MLP neurons of a small language model. Each row is named by its layer, matrix (up: input weights) and neuron, and shows model dimensions 480-607. Each number is 200 + 20 x the weight over its row's rms, rounded and kept within 0 to 999.
After each neuron's rows, "fires on" lists the tokens most often at its 100 highest values on Wikipedia text that the model never trained on.

L2.up118,162,204,173,205,179,205,203,187,216,229,213,172,215,202,181,197,206,174,211,191,182,196,172,190,198,225,175,182,176,195,170,184,207,200,211,197,224,210,182,184,177,180,199,176,204,198,180,185,210,205,238,207,228,196,203,214,182,187,226,223,208,194,195,172,238,200,209,192,176,189,224,163,196,203,196,242,228,183,209,218,186,219,189,206,175,192,212,232,186,195,229,193,248,179,220,186,192,165,229,200,243,192,163,207,188,210,222,135,171,205,184,212,199,187,192,204,156,215,218,161,254,197,201,174,200,228,161,217
fires on: "ation", ",", " and", "ing", "tion", "ment"

L2.up451,212,194,209,182,204,245,201,218,179,209,205,142,225,202,192,194,215,168,212,201,211,204,204,201,200,236,214,194,185,198,224,186,223,207,208,220,215,182,198,201,172,214,206,176,190,201,200,198,240,214,220,223,178,188,164,214,212,176,206,249,184,187,226,194,215,199,182,224,184,194,190,221,243,218,175,159,210,214,188,225,201,156,196,183,131,198,212,199,179,193,164,172,172,207,178,181,200,222,197,191,169,189,191,170,220,227,209,189,187,224,235,185,221,221,169,208,197,199,155,194,201,212,187,221,188,202,154,225
fires on: " can", " Don", "s", " do"

L2.up388,208,197,185,208,206,204,213,173,253,232,218,211,196,196,196,177,223,205,192,212,196,209,209,226,196,244,211,201,188,198,194,199,216,190,154,174,161,222,193,205,175,187,196,172,228,176,209,197,205,202,196,200,205,189,196,202,229,207,143,235,192,196,206,213,204,227,209,199,180,168,208,220,173,198,185,191,190,197,182,190,197,207,211,186,223,197,170,210,204,230,200,192,234,165,200,183,223,208,218,200,209,194,181,176,174,199,252,169,182,200,201,179,207,180,235,173,230,205,230,174,236,182,243,215,207,192,193,185
fires on: " R", "0", ".", "m", " US", " |"

L2.up1737,185,211,223,224,188,190,220,202,172,225,173,169,182,188,207,186,242,204,198,180,205,197,183,219,179,225,218,153,220,221,217,212,191,208,178,239,204,195,215,205,184,191,248,206,178,202,221,195,192,180,178,198,206,176,211,189,171,219,231,206,196,186,226,215,211,150,253,214,185,182,195,201,204,196,186,212,200,215,183,191,184,162,213,207,212,161,199,178,224,209,193,193,211,173,177,215,186,183,187,184,188,200,199,225,229,217,189,179,200,176,186,178,203,208,165,210,210,158,236,194,223,194,244,215,188,209,199,223
fires on: " |", ";", " ", "\n", "0"

L2.up1644,186,208,201,192,194,192,207,237,202,225,206,201,221,203,189,217,199,190,191,201,182,183,187,173,210,202,196,192,171,181,192,184,236,199,189,189,197,225,182,236,177,221,185,195,183,192,198,181,182,200,202,230,190,198,215,235,202,218,191,192,213,215,211,225,213,186,236,183,267,209,178,166,201,199,185,189,185,176,209,233,202,211,191,193,214,205,209,189,179,216,183,175,197,174,174,199,187,176,222,221,197,174,205,215,196,182,182,162,219,224,161,197,200,173,202,199,171,208,208,195,202,221,192,215,183,205,188,192
fires on: " |", "%", ")", " ", " cm"

L2.up1522,166,196,203,185,135,209,202,214,178,159,154,181,198,220,205,177,238,165,233,224,178,203,217,192,229,220,193,212,191,214,176,220,193,211,222,201,230,206,224,172,191,208,233,201,148,167,192,191,211,233,208,215,208,200,205,224,195,208,193,191,204,177,212,193,233,201,222,184,169,159,177,239,170,229,204,193,193,184,210,202,232,164,205,219,223,215,180,214,220,189,168,219,196,199,196,200,222,220,213,182,220,196,230,191,191,227,210,188,199,186,210,192,192,240,217,211,197,233,214,216,218,145,182,208,214,194,170,162
fires on: " and", "al", "'"

L2.up1566,187,185,188,178,216,203,179,199,189,222,202,203,159,166,226,187,227,196,218,204,197,208,227,217,173,225,199,199,231,206,241,206,232,212,183,199,187,216,224,215,225,208,193,188,170,175,224,209,200,172,214,209,243,200,199,235,188,205,184,219,202,211,209,223,224,219,211,228,199,178,179,167,195,225,180,225,223,191,186,184,234,231,166,190,203,132,195,213,183,160,185,203,215,134,163,183,149,220,206,177,191,211,191,202,187,177,193,158,242,228,177,184,218,210,193,198,181,211,224,181,210,224,216,211,213,180,144,218
fires on: "1", "s", "3", "8", "0", "x"

L2.up1462,190,157,202,170,195,212,199,189,202,208,182,204,200,205,219,213,186,181,218,195,194,203,194,182,168,190,157,226,186,225,208,182,179,205,182,183,186,189,212,172,174,216,187,235,170,169,172,167,218,189,211,210,218,180,189,188,242,233,194,200,211,216,238,187,173,150,231,203,234,189,191,195,177,199,230,204,218,195,199,181,214,205,170,199,204,177,213,163,191,189,223,193,193,181,174,223,178,218,204,175,206,162,161,188,206,180,199,196,211,240,205,172,194,165,185,196,191,203,193,197,178,227,203,205,229,222,202,184
fires on: "1", "0", "5", "2", "3", "4"

L2.up942,206,193,189,137,198,226,189,194,213,159,175,143,189,185,177,189,215,174,174,231,229,210,190,214,214,206,198,201,232,187,201,221,192,202,185,223,201,212,245,200,192,187,215,192,202,222,214,176,174,212,197,202,224,189,210,198,141,188,178,226,163,188,177,187,215,203,208,199,194,244,191,219,188,222,200,220,186,194,195,172,205,197,196,212,205,220,206,174,209,179,230,189,198,196,189,191,204,240,200,176,221,217,204,200,199,186,192,193,199,180,221,190,237,200,197,204,217,150,195,194,209,214,209,223,233,183,171,222
fires on: "1", "0", "3", "5", "4", "2"

L2.up2522,215,197,189,160,188,194,192,201,220,176,177,189,204,215,227,195,234,196,215,210,211,203,215,211,205,217,185,174,209,200,221,222,187,197,172,223,208,203,226,188,187,237,194,174,166,154,171,212,217,187,188,217,189,188,192,203,219,211,212,190,167,200,232,177,180,176,216,183,189,193,184,208,179,185,232,183,218,218,200,183,238,228,229,221,201,222,213,202,227,200,179,220,231,188,231,201,202,237,202,208,204,182,200,182,234,184,222,190,155,219,149,204,246,245,234,206,181,228,201,183,213,192,199,242,198,190,209,200
fires on: ",", " (", " and", "a", " Association", " |"

L2.up908,184,186,210,153,178,195,205,150,195,228,172,205,214,188,230,194,184,204,179,182,216,240,182,207,176,230,211,205,182,221,214,200,235,202,131,200,221,194,224,185,180,217,181,169,187,180,192,199,206,203,206,212,237,188,211,200,221,218,228,195,191,224,242,194,205,165,244,205,219,179,165,204,152,199,203,229,196,218,237,193,173,207,189,219,236,177,200,193,214,210,201,200,211,162,188,204,168,225,165,155,212,187,227,198,198,181,222,174,198,195,200,165,196,235,195,206,168,207,195,209,228,194,241,175,200,201,168,201
fires on: "9", "0", "1", "8", " |"

L2.up1647,268,220,211,197,170,209,205,241,199,218,215,167,185,219,208,192,185,168,198,231,183,177,199,221,207,195,204,228,182,189,192,190,190,198,208,210,188,205,230,201,200,199,198,201,196,185,221,194,204,212,144,200,231,201,174,199,207,228,195,177,223,158,216,161,202,171,179,198,207,186,182,190,203,230,200,219,211,207,194,214,208,175,195,175,209,212,217,212,204,170,178,222,169,213,179,193,187,182,215,201,184,173,201,221,238,186,208,200,200,195,235,197,189,200,224,170,201,177,207,198,180,217,222,276,192,190,165,195
fires on: " and", " of", "\n", "s", "rate", " in"

L2.up1389,181,218,215,188,189,207,234,181,210,215,219,197,205,152,215,193,177,216,179,191,202,237,163,213,192,199,239,187,152,191,197,214,190,233,203,184,224,194,195,175,183,237,205,202,205,179,191,247,198,223,179,228,195,168,203,226,235,161,229,220,185,178,208,210,174,191,206,196,189,193,202,185,199,204,179,182,191,200,201,204,220,196,168,193,197,165,161,236,195,220,263,180,223,205,215,183,225,206,197,202,192,162,201,190,190,214,223,207,221,210,231,181,210,199,188,179,186,222,196,177,214,220,196,196,198,173,189,238
fires on: " ", "0", "2"

L2.up1342,191,185,229,176,176,169,200,177,258,198,241,233,164,164,197,180,196,180,208,181,220,179,213,216,196,203,169,200,215,235,253,201,228,196,162,198,211,216,224,195,181,213,205,198,194,188,201,198,185,228,164,221,195,183,210,221,190,205,189,193,197,225,223,220,235,196,212,202,224,206,154,224,184,157,183,219,202,179,177,193,173,219,211,230,197,222,195,234,211,196,173,174,199,168,180,202,204,192,194,168,172,214,173,169,172,179,204,221,217,197,207,181,222,188,237,145,194,214,196,179,163,207,222,202,216,197,196,219
fires on: "1", "2", " ", "3", "6", ";"

L2.up586,220,188,213,193,185,195,189,187,213,189,210,169,191,166,219,159,218,181,158,195,187,238,189,214,199,208,228,219,217,196,220,191,219,172,167,220,149,203,205,202,174,209,211,211,146,206,219,206,226,220,190,192,183,177,185,168,202,256,215,214,205,212,224,186,185,185,199,180,195,190,173,182,211,208,153,205,193,202,206,207,212,147,171,202,175,178,183,164,215,195,168,241,179,194,186,229,213,166,222,181,202,218,189,214,182,225,224,195,184,150,173,175,224,210,208,188,211,169,216,197,195,186,210,227,186,195,160,168
fires on: " |", " ", " not", " both", " also"

L2.up2327,213,179,201,201,217,201,203,196,203,233,210,163,239,222,197,193,209,184,201,196,188,179,157,201,178,237,197,206,198,212,216,191,200,210,210,179,200,207,207,188,205,179,259,203,214,231,219,199,196,197,207,200,189,160,182,196,196,205,208,169,161,181,187,221,181,210,199,173,187,180,180,181,252,148,209,207,232,185,210,201,190,199,196,215,200,189,227,202,216,194,224,181,231,219,210,160,178,204,210,235,231,195,173,179,227,212,223,172,198,205,166,202,190,199,230,200,153,213,229,185,229,180,199,197,229,209,184,210
fires on: " and", ",", " but", " or", " until", " as"

L2.up1597,237,178,249,178,200,237,191,211,198,211,193,189,203,215,206,191,215,215,168,198,205,224,204,213,196,209,217,197,217,182,199,189,156,169,196,220,193,186,229,190,191,200,224,225,190,200,207,195,183,216,202,231,237,214,183,219,175,183,232,237,162,183,225,194,179,178,203,177,232,197,192,155,211,213,186,175,199,177,203,221,213,197,203,194,193,195,142,179,178,175,197,235,186,182,205,215,187,184,209,171,190,241,245,218,212,218,195,198,213,179,186,167,209,176,198,231,205,173,208,208,201,198,182,214,221,202,188,196
fires on: " |", " ", "%", "0", "5"

L2.up1355,195,186,212,213,164,199,178,190,208,225,186,223,197,185,179,228,198,189,203,207,184,231,202,226,210,208,193,207,191,201,193,208,185,193,217,241,202,203,185,141,210,144,208,175,240,216,215,208,201,215,215,201,204,194,207,204,197,197,200,185,173,168,196,192,241,202,191,211,225,172,201,197,256,202,237,185,237,201,198,182,206,178,204,197,208,232,177,179,193,197,206,218,187,216,181,213,147,225,209,187,170,213,221,240,203,180,222,189,234,178,216,205,155,184,198,202,191,174,158,175,197,181,200,218,198,216,197,227
fires on: "\n", " to"

L2.up2509,217,170,184,224,222,191,182,157,196,175,220,193,239,212,205,202,211,189,199,223,218,172,193,215,185,197,242,207,202,208,199,166,184,133,209,182,197,220,223,163,185,198,226,179,232,196,222,219,183,207,225,203,209,192,187,225,194,222,217,193,203,211,223,246,191,195,227,192,222,217,174,165,227,181,195,192,215,179,201,215,209,187,209,197,237,220,210,197,226,197,204,185,202,193,189,161,179,208,190,208,210,179,180,200,216,180,188,204,216,205,171,211,195,188,197,210,192,217,189,219,187,155,213,181,235,219,211,207
fires on: " the", " and", " as", " of", " after", " later"

L2.up1853,173,170,217,219,179,232,203,190,182,163,151,219,197,193,228,194,163,189,191,204,203,222,203,195,190,219,203,195,190,207,196,218,222,209,209,193,213,194,220,161,228,200,245,181,196,193,175,209,239,185,211,180,174,208,223,217,200,182,193,196,218,207,221,206,196,178,197,165,221,174,186,258,170,178,207,187,182,204,221,216,205,211,205,220,186,234,200,191,216,200,224,210,186,190,195,188,182,241,209,178,197,194,200,195,190,226,186,167,180,182,221,194,226,213,179,226,171,244,219,202,193,206,193,198,183,215,178,205
fires on: " and", "'", " to", ",", " |"

L2.up166,197,198,191,197,159,244,211,227,194,207,199,206,170,211,200,195,204,190,206,208,190,218,181,218,213,222,218,218,198,189,195,197,191,188,222,202,210,210,200,223,192,185,202,183,210,174,201,219,204,233,208,203,206,185,185,197,218,197,213,186,191,201,188,200,203,197,238,151,194,145,234,179,209,234,167,210,181,206,191,212,222,160,181,172,214,179,147,169,204,212,208,217,208,196,171,190,205,223,159,218,193,182,200,191,197,200,220,171,223,204,165,221,186,211,192,213,173,222,211,202,252,202,214,206,228,196,206,221
fires on: "s", " in", " and", "–"

L2.up1674,199,184,211,177,197,209,204,196,242,210,202,252,209,188,192,216,212,179,190,209,214,200,214,219,167,164,180,227,200,190,255,186,220,188,173,209,219,199,209,230,177,162,213,176,183,204,208,216,196,194,186,216,208,193,201,213,187,172,223,220,197,193,238,171,241,197,178,195,218,219,179,194,173,193,177,203,211,199,199,195,218,197,180,226,228,194,185,188,171,230,203,190,184,147,211,241,192,202,171,181,180,179,214,187,210,161,223,184,214,175,217,195,208,186,226,199,211,191,173,199,187,189,210,213,202,214,176,167
fires on: ";", "0", " and", "–", "1"

L2.up231,189,188,214,173,209,197,214,197,182,208,153,212,190,184,186,207,227,202,202,231,179,219,199,205,183,199,193,206,233,223,194,205,188,178,202,196,197,196,241,165,180,205,195,219,198,215,235,190,220,201,232,257,210,203,223,224,227,213,174,172,206,194,212,210,204,176,225,218,228,157,189,155,201,172,194,211,184,219,201,195,203,182,160,169,185,187,201,214,198,188,205,204,239,204,204,173,176,191,171,182,181,188,170,195,248,177,220,162,236,219,181,186,213,210,193,192,198,191,188,213,182,200,211,191,221,195,167,205
fires on: " of", "s", "y", "6", "3", "2"

L2.up1238,184,224,190,209,211,215,186,171,185,240,188,199,154,220,194,181,200,202,190,216,170,218,201,236,200,173,222,200,194,210,208,182,194,218,199,197,195,205,207,212,219,217,231,191,192,213,213,221,206,179,177,215,218,191,193,190,241,190,216,189,192,170,200,185,182,163,206,214,203,190,205,213,239,185,219,179,210,228,177,196,239,194,192,206,207,212,170,196,242,216,204,236,236,152,202,201,214,218,190,199,185,212,202,195,219,201,262,192,208,214,162,188,189,198,223,187,203,181,211,178,202,140,208,220,185,167,159,209
fires on: " |", ".", " to", " for"

L2.up897,218,154,186,182,155,227,234,170,200,206,208,214,254,181,217,201,225,209,199,232,171,183,201,187,217,182,155,204,205,198,175,177,207,170,194,207,189,180,230,179,198,182,238,178,200,196,215,167,206,206,180,182,191,203,225,207,213,224,205,223,170,219,198,151,189,188,231,202,200,161,201,204,192,182,179,186,193,180,225,179,187,207,218,205,196,224,198,218,231,216,173,211,210,184,218,217,212,195,203,179,252,186,223,232,238,203,205,137,163,197,166,197,173,209,217,201,191,224,156,189,232,137,175,185,185,208,182,188
fires on: " ", " |", "s", "al"

L2.up2267,215,204,211,221,200,235,221,199,193,187,212,212,171,226,209,206,228,213,174,211,253,197,196,235,181,215,170,219,169,211,226,189,209,196,212,191,202,210,196,207,202,226,198,186,180,203,196,186,212,198,202,173,184,193,191,179,195,222,212,221,220,177,206,222,199,175,217,200,220,204,229,230,214,228,191,206,202,217,200,197,201,220,185,212,178,225,222,192,182,182,197,202,195,191,204,177,164,205,177,177,220,170,203,186,204,238,189,179,232,228,216,159,179,176,198,224,200,188,192,135,220,220,191,197,200,174,207,215
fires on: " took", "%", " hold", " Party", " got"

L2.up1607,211,179,205,198,200,187,183,201,191,218,217,199,232,204,213,233,216,179,194,191,209,189,177,192,210,180,230,207,209,197,202,181,225,151,205,213,208,217,213,161,207,189,188,179,187,217,231,197,218,205,206,235,206,179,165,197,173,216,178,210,219,198,191,168,187,172,199,231,227,215,222,193,218,165,227,203,220,213,199,202,235,225,173,227,164,215,191,189,194,230,197,186,185,198,205,206,211,225,202,202,163,212,232,168,174,153,195,218,216,222,214,215,208,214,208,178,198,201,184,172,222,176,224,186,189,220,220,205
fires on: "–", " to", " of", " |", "2", " and"

L2.up1025,194,199,208,175,195,196,192,192,190,234,212,166,214,187,181,205,187,209,225,180,189,202,176,218,193,242,192,198,203,195,210,185,237,191,159,216,190,194,227,201,200,191,179,165,217,205,185,187,176,201,201,202,231,184,183,224,234,194,240,258,167,202,221,192,171,188,197,181,186,224,202,215,186,176,203,210,216,170,226,180,185,192,207,198,216,181,198,181,210,229,207,205,200,182,210,207,230,192,178,184,201,208,216,201,218,220,176,185,213,184,201,157,256,213,214,210,194,165,212,175,185,181,171,197,211,200,180,211
fires on: " |", " ", ";", "man", "0"

L2.up332,208,193,200,196,208,220,205,200,191,223,190,192,200,215,200,181,177,217,197,185,215,178,194,179,194,168,217,205,216,219,207,168,228,129,208,191,142,211,252,167,189,203,235,153,222,214,203,176,240,212,184,239,199,208,199,215,196,221,205,258,207,174,201,211,167,180,201,215,225,195,186,195,192,203,182,178,203,215,240,255,219,176,191,219,175,213,225,199,205,228,190,209,208,189,187,185,197,231,165,176,184,171,188,173,206,186,207,189,201,245,218,184,226,191,195,183,189,204,192,207,227,204,225,207,203,200,193,206
fires on: "–", "-", " S", " F", " of", "2"

L2.up410,205,221,207,228,163,223,179,228,167,195,212,210,184,183,185,171,222,205,168,223,200,197,188,218,203,204,185,202,184,195,196,199,184,154,175,173,204,240,194,198,220,255,191,181,213,223,212,178,206,179,190,212,208,194,204,231,204,198,236,182,198,182,204,207,213,203,245,173,234,214,189,221,222,193,201,203,219,203,219,231,211,198,163,180,207,180,204,215,206,203,164,204,205,198,221,194,184,196,216,201,199,162,199,193,182,197,201,187,220,185,193,134,166,208,216,197,171,201,236,166,182,204,202,207,211,234,214,230
fires on: "%", " Long", " votes"

L2.up255,190,189,202,163,236,214,210,200,218,183,205,204,181,201,208,223,199,210,222,203,177,173,171,142,205,222,150,197,210,197,208,205,211,228,194,207,221,176,220,210,183,219,184,191,191,178,178,182,211,187,196,225,157,205,174,206,234,229,222,210,170,207,254,168,178,162,212,157,208,210,183,193,184,180,235,196,217,188,198,211,195,206,215,232,202,190,193,186,208,197,203,203,187,161,202,201,229,203,194,183,220,184,174,188,190,215,209,183,214,224,192,159,193,206,160,212,187,193,214,165,202,220,216,204,232,227,220,208
fires on: "1", "0", "2", "4", "3"

L2.up2546,193,197,191,210,203,245,204,193,155,206,233,194,219,225,191,195,217,196,227,211,202,153,215,179,190,244,253,211,206,225,212,217,163,191,201,210,187,218,207,185,220,191,246,208,201,203,170,198,234,203,185,234,162,181,187,210,204,187,203,177,214,175,203,210,239,240,202,197,174,193,207,217,231,195,196,183,249,192,152,202,223,179,197,201,187,200,217,200,211,175,212,236,220,198,209,222,186,187,205,195,229,220,201,235,217,249,198,210,233,206,175,199,191,189,192,202,172,208,206,178,203,153,186,208,213,209,183,206
fires on: ",", " and", " Candidate", " hold"

L2.up2001,225,193,201,186,197,197,170,197,228,203,155,227,219,184,169,200,218,144,190,185,201,162,196,195,175,207,202,213,180,231,193,194,195,223,230,188,218,212,225,179,198,203,151,190,180,172,201,189,209,212,224,198,212,184,190,192,213,200,199,204,219,206,248,218,202,177,236,212,171,188,179,225,153,195,184,225,213,159,202,219,238,185,204,229,200,215,217,196,214,194,182,208,224,176,231,196,172,203,171,186,222,200,198,185,201,179,187,174,178,201,167,223,214,206,216,224,213,207,186,159,201,180,198,224,223,191,194,195
fires on: ",", ")", "),", " and"

L2.up1520,211,198,166,204,209,216,220,189,210,204,183,218,196,201,187,198,219,206,209,208,197,188,192,148,215,213,161,183,192,152,203,214,215,234,202,226,228,210,234,190,166,190,204,197,173,170,191,202,235,207,220,229,194,187,208,232,221,187,226,169,182,184,209,204,204,197,210,183,217,179,174,202,195,198,210,201,233,202,207,247,198,180,196,236,225,203,205,176,187,194,188,204,216,196,173,171,199,187,181,190,203,174,201,176,211,226,189,184,236,185,201,193,187,257,203,225,194,200,175,182,211,205,217,223,225,234,219,200
fires on: "2", "0", "3", "1", "s"

L2.up2313,195,171,179,186,210,207,187,199,224,189,190,200,200,217,196,224,165,189,198,198,248,194,202,206,186,172,168,194,213,202,226,197,206,197,193,218,178,215,224,188,210,218,203,203,219,238,236,188,176,189,212,234,235,216,226,203,219,211,213,157,206,186,210,247,205,188,193,168,231,169,198,216,195,167,201,191,217,168,223,211,193,200,183,190,157,216,177,233,231,190,172,174,198,198,212,195,212,219,195,199,237,175,200,238,229,212,216,193,224,188,228,212,229,206,219,212,193,209,198,157,187,198,193,197,190,214,180,254
fires on: " |", " of", " time", "|", " Los"

L2.up1691,215,186,201,214,184,186,207,204,177,216,193,213,250,187,201,213,233,218,186,171,202,203,192,217,184,170,221,220,202,177,209,204,168,204,180,207,243,217,185,210,212,184,215,207,205,225,220,233,211,212,185,211,222,196,197,211,197,217,204,163,192,197,210,155,205,193,193,195,197,148,189,191,226,186,225,228,227,208,205,177,212,171,221,168,202,193,216,175,230,210,225,182,159,206,221,178,199,210,170,198,192,218,224,204,226,197,230,192,186,183,208,208,160,214,174,182,174,179,226,190,186,183,195,230,196,224,175,190
fires on: "\n", "on"

L2.up538,221,209,209,193,180,182,211,174,192,163,192,198,199,231,202,190,179,184,213,168,216,203,207,212,171,231,213,168,161,203,252,194,222,201,221,238,224,203,203,191,195,226,165,192,180,174,166,226,201,221,201,217,183,203,169,187,194,220,225,218,201,170,214,185,217,193,185,194,216,219,199,191,182,198,192,225,201,203,218,191,208,191,206,226,175,198,173,204,198,225,155,204,176,191,184,197,208,174,172,171,192,213,209,200,183,173,185,174,208,183,192,217,218,178,203,195,193,219,178,164,212,194,225,184,223,172,153,219
fires on: " to", "1", ",", " and", "0", "9"

L2.up1906,181,201,202,167,209,229,214,225,198,207,202,173,181,210,185,176,189,181,193,191,243,198,205,201,219,201,202,201,190,209,225,199,213,186,207,197,191,219,191,172,179,203,222,184,246,208,213,210,198,213,187,221,170,194,235,182,219,195,155,223,173,189,204,174,215,242,219,192,229,210,211,184,181,238,238,183,183,195,210,161,188,189,176,206,163,223,179,194,221,235,228,206,216,205,197,196,220,213,207,180,177,179,206,187,207,214,182,193,215,237,217,191,200,168,217,210,174,195,216,178,187,168,217,161,226,194,172,187
fires on: "3", "2", "ner", "der", "er", "our"

L2.up1227,197,184,210,206,204,204,208,198,184,168,198,216,199,210,224,188,199,191,213,219,227,204,197,207,192,162,202,166,174,206,192,212,191,167,171,230,189,184,210,214,192,211,228,198,225,218,251,200,199,174,188,214,241,196,215,183,213,241,199,177,217,224,190,212,215,194,232,173,182,189,193,216,218,210,204,221,226,198,218,169,206,171,183,192,214,182,196,204,206,222,202,210,197,159,203,208,220,231,202,176,219,178,200,203,200,213,194,186,220,181,208,188,183,200,183,214,187,185,213,170,205,182,215,230,219,247,200,200
fires on: " |", "1", "2", " of", " —"

L2.up733,195,220,219,177,208,174,164,198,150,197,193,160,196,193,228,184,232,210,202,183,200,206,208,190,187,175,157,188,203,211,221,175,194,212,213,200,221,210,208,209,209,235,202,186,199,210,184,182,194,193,210,245,235,195,215,215,169,188,179,187,211,196,212,200,243,188,193,169,243,216,196,197,204,207,173,224,214,182,239,193,223,177,190,199,181,172,159,181,199,190,194,189,199,188,206,193,204,187,206,206,218,200,228,180,190,209,234,184,231,164,182,182,202,214,201,204,203,172,231,180,227,215,198,216,191,186,181,207
fires on: " |", " Votes", " ±%", " votes", " ", "′"

L2.up1021,191,209,211,197,200,203,249,219,203,230,225,205,198,173,215,176,216,181,182,196,194,211,182,224,192,236,210,199,190,182,228,220,201,198,203,216,214,210,197,186,210,220,200,190,164,206,211,215,178,212,188,211,224,185,198,177,223,232,207,221,222,168,223,236,192,228,201,176,186,176,244,205,214,200,164,207,183,173,201,227,184,168,183,186,214,217,185,249,209,204,186,229,177,183,201,187,199,219,237,217,176,177,210,214,228,170,220,199,226,182,168,220,183,184,183,169,181,190,179,198,207,195,215,234,204,221,190,196
fires on: "s", " U"

L2.up1815,205,208,197,197,172,185,179,179,234,212,196,194,241,148,201,200,234,209,188,230,192,232,185,177,196,196,215,208,222,242,187,196,215,185,195,226,200,198,207,182,192,158,223,206,213,214,204,191,229,204,186,166,220,170,222,187,217,175,182,181,170,214,196,186,214,196,190,186,244,156,196,168,199,153,240,219,212,195,205,201,168,180,203,204,212,188,187,193,227,184,241,189,197,176,210,216,211,206,223,166,230,212,209,203,207,198,242,154,176,177,184,208,205,188,194,175,210,172,207,203,201,192,175,218,198,198,217,180
fires on: "\n", "1", " |", "5", "9", "8"

L2.up2290,197,190,257,146,198,194,184,201,173,222,216,187,218,202,215,208,205,186,192,194,209,211,177,212,165,210,245,178,218,198,203,165,221,189,183,200,199,172,208,229,210,175,199,192,205,188,183,229,220,228,143,198,211,194,186,195,156,229,228,247,184,200,241,195,191,195,200,197,186,218,200,185,185,180,189,156,205,182,235,199,228,201,187,208,189,209,173,169,168,198,227,199,215,211,205,186,225,187,175,154,210,210,202,208,222,237,181,171,198,211,196,158,227,209,220,203,173,212,206,177,207,189,189,198,195,186,182,191
fires on: " |", " ", "5", ";"

L2.up1475,167,223,222,209,193,183,233,221,204,194,202,215,164,193,200,197,231,170,192,189,213,248,180,234,204,199,191,172,168,223,211,190,182,196,192,194,212,220,228,190,175,230,214,229,208,194,189,179,170,212,204,200,225,188,209,197,202,190,166,202,226,214,224,212,190,220,220,164,194,181,166,199,219,205,211,211,181,203,209,168,217,228,187,208,216,230,168,217,220,196,236,165,226,201,213,205,197,181,204,192,229,180,211,209,213,193,204,197,191,219,185,201,197,221,194,182,185,233,198,190,184,211,174,225,214,192,201,216
fires on: " ", " |", "7", "2"

L2.up359,190,174,229,184,189,217,188,166,216,244,191,183,205,203,218,196,201,202,221,191,223,199,196,199,210,213,250,179,190,198,205,196,225,198,209,230,191,214,197,201,182,210,227,198,186,185,181,205,218,238,194,206,208,190,178,194,205,214,234,194,177,197,218,178,182,200,223,217,211,196,201,181,195,180,185,193,193,193,235,188,211,204,196,225,186,217,167,235,231,227,201,170,211,173,176,184,180,197,158,152,161,183,265,206,190,201,176,193,196,206,192,190,240,218,177,213,213,201,232,172,214,176,203,191,205,188,178,216
fires on: " ", "8", "1", "2", "4", "0"

L2.up109,250,221,174,207,204,212,164,166,212,187,249,174,222,208,211,184,177,191,182,199,224,166,158,189,186,185,202,215,193,180,217,182,192,166,217,184,200,203,223,203,209,230,178,208,195,199,206,184,209,199,201,204,171,199,200,201,219,197,157,232,177,193,220,207,228,203,216,240,211,212,170,197,194,202,232,181,187,204,200,208,202,193,180,207,147,222,207,210,202,214,213,220,180,160,194,160,171,209,177,219,202,212,181,167,168,185,184,203,205,241,215,188,212,201,180,177,231,180,209,180,189,232,221,198,210,219,195,225
fires on: "1", "2", "mar", "s", "-"

L2.up431,192,204,212,210,214,208,191,204,203,200,167,193,194,209,227,208,250,196,210,168,193,229,172,206,238,198,197,207,198,210,248,200,246,215,180,206,227,212,183,208,200,200,212,200,231,181,176,205,213,167,217,213,207,168,224,201,186,185,203,200,185,175,221,230,171,169,237,176,226,189,190,169,207,197,190,191,226,219,216,172,202,236,187,228,202,222,203,221,218,194,196,207,220,175,193,197,172,170,189,183,180,189,221,162,230,210,189,177,192,204,173,177,207,223,227,205,186,241,233,126,209,161,212,214,188,210,214,218
fires on: " |", "\n", " (", " "